From a checkpoint of a small transformer trained on Wikipedia.
Size: 14 layers, width 160, 5 heads of 32 (1 for keys and values), vocabulary 1024.
MLP neurons of a small language model. Each row is named by its layer, matrix (up: input weights; down: output weights) and neuron, and shows model dimensions 0-159. Each number is 500 + 40 x the weight over its row's rms, rounded and kept within 0 to 999. Numbers have three digits each.
After each neuron's rows, "fires in" lists the words (lower case) most often at its 100 highest values on Wikipedia text that the model never trained on; "fires before" lists the tokens most often just after its 100 highest values on Wikipedia text that the model never trained on.

L7.up99:496541496504545502491541441562446401480397530464411453452503458541505518519514466468439517463494509520487566524523458488556481485580509490450532481514492496458529489511520468585544553497483506530510442481507552565467492506479527484479454415507507513407513457470391474503490481475484505482497489514521500495491541474530517568514412459490461522521502566515508465581550588501513439538570418547486522510434459457488445528503492475457440496490508482514496440505395502529540536524541474
L7.down99:514476544528501447467467465479548442533504490512512517462473503489497454475553564493522479516550458393456505515433522511529516504529504490448466533499472521414464480446431441500535517463506373466449509525431506517468453578497533548570474514497457466474468596462492514530520494456505444446450490506473529484483523476496521474590432427515449524460524562583530518539447473541479494541482458592512421513533492540465490500508485439417473465490481459507511524496477543487509521588554497
fires in: "men", "age", "women", "remained", "municipal", "remaining"
fires before: "'s", "ic", " of", " or", "ed", "ing"

L6.up436:507507511474408462526453550500508457464473494531556485552546566473504445531475530513472490514487441500523484463452481500507512371492483499475437510479521527463464457523469532598532384593488493501518501515484464500540446485563518517512510513508517494469546482574522466553483560517527494562617506510518510466526477514467548527457517539511609410511565569471451495444524467471455494455539559492492510505527492518465482494474505508419561518505505435544517547522506443587500479510528462
L6.down436:544541387564522542536508519527484562508432478494574521500550458490440556480525449378487587510457516473450443472532440519473502560478460481533547481506522456541461474545540507489560525491548489447571454500443542496429500483571456529548469509477421495440554438469454510450528538446523558509447535496534527523466506576551498472484513513519476504542522511502481474468511516514519453433548512552505513557523480507493491581489500515474509469516540473525441491524423565490441548502489507
fires in: "following", "second", "succeeded", "running", "unknown", "followed"
fires before: "ing", "ond", "ed", "own", "9"

L2.up320:552453514494440402495501465526527453467441458436489524459478540458464503495508500460471506497509524475484470537407533488486500544487469506497451507555499549546538474540485535482543542560477510516469504455569510589468457507527511514514529558469464487560490504537498473461508486522544513517487504597579512475535510450436509517581471519409418540523478507531526515506534483454541430471438446529471440468526482481509641495514493528536455521516513509441369494506441510523469481451446512
L2.down320:440487527496537515469602526521449533498516528473516530518509572443477489476507525498457554574542487616569572504530490477414464511462484576503505509490470470544477434476521484522478474486461566503465511528393503538453448520545513456539504474489502587406465545457517522469458522513438486477558496445464481536502477545478484470511484485436534529506522556515547508529486598483498452487488496535496474512501482484497465485473509489540506557480512570567504512653484452462526505475490447
fires in: "united", "following", "followed", "follows"
fires before: "ing", " States", "ed"

L2.up224:446402505508467539438550543413477496476420475496488468494468491463457539430367545443407521489511540487512548474562487574473489462518547580475507500458537486465500450515488539457528582475451496486531506486507511516397535475493547477522544582507505446538498456591525433490558446494444521552477522529490493531495472484529544537481502492506477467482478494491429489498503559454473483462495490508524505522488435526466529516536505592571531525498493486461492438518540478563516467458471532
L2.down224:547437549439480533462522506526486523507505509463532510471462471510482510500485491551470555521543498428485487507462450530552514481472466553473533470451494442483505519415514502508427503449458507510477460509540521547510508480572582408524592446411537588517528445533508554461486516461461417568498465470495489435507455514570473503466465468487552482487547566428514517533478573493504418524523533530541497575474492516546542531509483436497521553543489532451506416525498453509590507452503528
fires in: "united", "album", "she", "along"
fires before: " States", "bum", "ong", "le"

L5.up170:546438488502506471569513467497529511504544473532502389474464464511497564489504499516527499478491437509464601520559535488551526439478447501558485516464519493502498426486493515521489481498538501467500560412542481583418443521520502477489473513487484528474490512511553497505464448463516520616505545541459573554513494484552499495510476517532576452476492487568472459562471472520475558547473519409508471467478496517464483481508524520426609478479418425407481505483431525429517515494481513
L5.down170:526486484539472497526510471515512490508487530483457507525467537458498499455435486536436545446569408514510449502534575513436521491500489462486522453510498486466561446509444510436567524501497458482501472485535503464448484411504514512540481502448471492500523500560525532510505502438478497517561465509385542405487563376483509499482522525502507588468484504474446550508503516419490532520550499583484475382527536461464516489487547505535549523482572480520484566498444539510465522401552512
fires in: "french", "children", "railroad", "born", "california"
fires before: "ch", "ad", " in", "h", "ia"

L5.up41:497522547469533520444480468499505537576429511485536506478498561481507507540562528475491534545488526519541468498494478537530481502452483501442426489509538554483495565494556569483429515439494499508536471537530487498519584495467480527494532377532567494459483484451453437429537485506487492486468462413555539539504476484451487530508443491432419524437449455533555527509457605482548528412551494454489519537496496475597514435570462493549553520549504485509493450501510516467537446518462517
L5.down41:493602524492466526489516510542463585536511466480481536443551484549553520450581569459510503548500565543441544488481518496552483536458503516519527518483505444544371573477484495459490573544470572503498509449529507536476457541542543479515501525452588530498455511449482545506442527570514514605468505547522474525507470522547478410569470510490540502492521478476512534505549516473499442479475535544524444548478558568448542511524509524544472523528519497522468470577534506463499510529445437
fires in: "on", "point", "points", "joined", "online"
fires before: "t", " the", "ts", "ed", "l", "c"

L2.up228:448510478528474519539474539443525461529438527505490576473452429474553435494442568496437528470574506497484622473497528460536462510534520514463526536481506503535546472544485399460483494545424490486494502513449509531387554485524555458557471533504457522527521482528572537398510513478534535521577492524520476498447453549562503531544520500421452507525473429469539483466509598504495455519531447473464511518480513509463524525516531526487520480463493492498593485511556554464523457516528503
L2.down228:546482530474474498511516470598493541458419526507426459495454496472481499496496489558555491463495474536522502454504467504523522505475476481536488495409537464430511463515524464520441549523440467567485503525535554481490488464416534439462567487475506561479521478523508505465460542528470559507467510484480476526526450502505466458483441488515523487451555561379569517537517485528456505525483533524622543600540481519485492515471522435454496605458493519504494508462471534490466408453533414
fires in: "united", "following", "vice"
fires before: " States", "ing", " Ad"

L2.up584:474530549465487466502526485431490467500474539560503532550521490515482555610505499509486476548433556492508446583529509594508563535536495495532471477479498522526523490443497519551495492441475505442500468518515399516472500513498530501527506544467519558543479492627490488569507497492475510564528594480426468525494445536499584513532565508491578561539456464453482549507445489521514512517462477554450515481450442506486470566473486551549473407484512464481518435488512475503478414442519488
L2.down584:533527543488430406542526507523520489543490482458545473466433477610509489500438478494447458447506536442540486468499513450510510557537476507482501540540476461543495462497456489491483496447513527533463550507528479569482527497430604572484479522555546528459514463450470504465515522504496460498548513485527504393552492573530544500489481513483533524496585515495479579519431607496449499558526554441484539505448508495489531428554594473496457475526498496464561493486480541528523412488499540
fires in: "1986", "1985", "1984", "1989", "1987"
fires before: "6", "5", "9", "7", "4", "8"

L2.up617:514480449548471453551415473558525458526491509499598529535504568470470525470402515436493485514467608490458518472471471500490505474495552499577440555508485456487483450557581544532520454557515492460506504505540441526452527509426509508516553469523501434533479476524529429507550482539474476538441416512529534497565538474507601474496506560450456529498512523493502492536468546515540450482579534463507556538418515466524524479541485523516533517519500514590481457503504507518454535429481544
L2.down617:486488490533502459533533465517491486492523526635482539503541490474508533461462541435529465529531492568473561484508515529510528447515437511507551391431560452547506489497555497491473527525495381451508475510528463460529443470541491507484578460485546540526508432478492540487525495538441412491576492484534538510457469462547545490482457466518583499510435504436529460529464564517463525446449469488545468501430490461551516544522513459475570556497488548519553504492582448524494541460521509
fires in: "album", "al", "along", "alongside", "always", "which"
fires before: "bum", "ong", "le", ".", "way"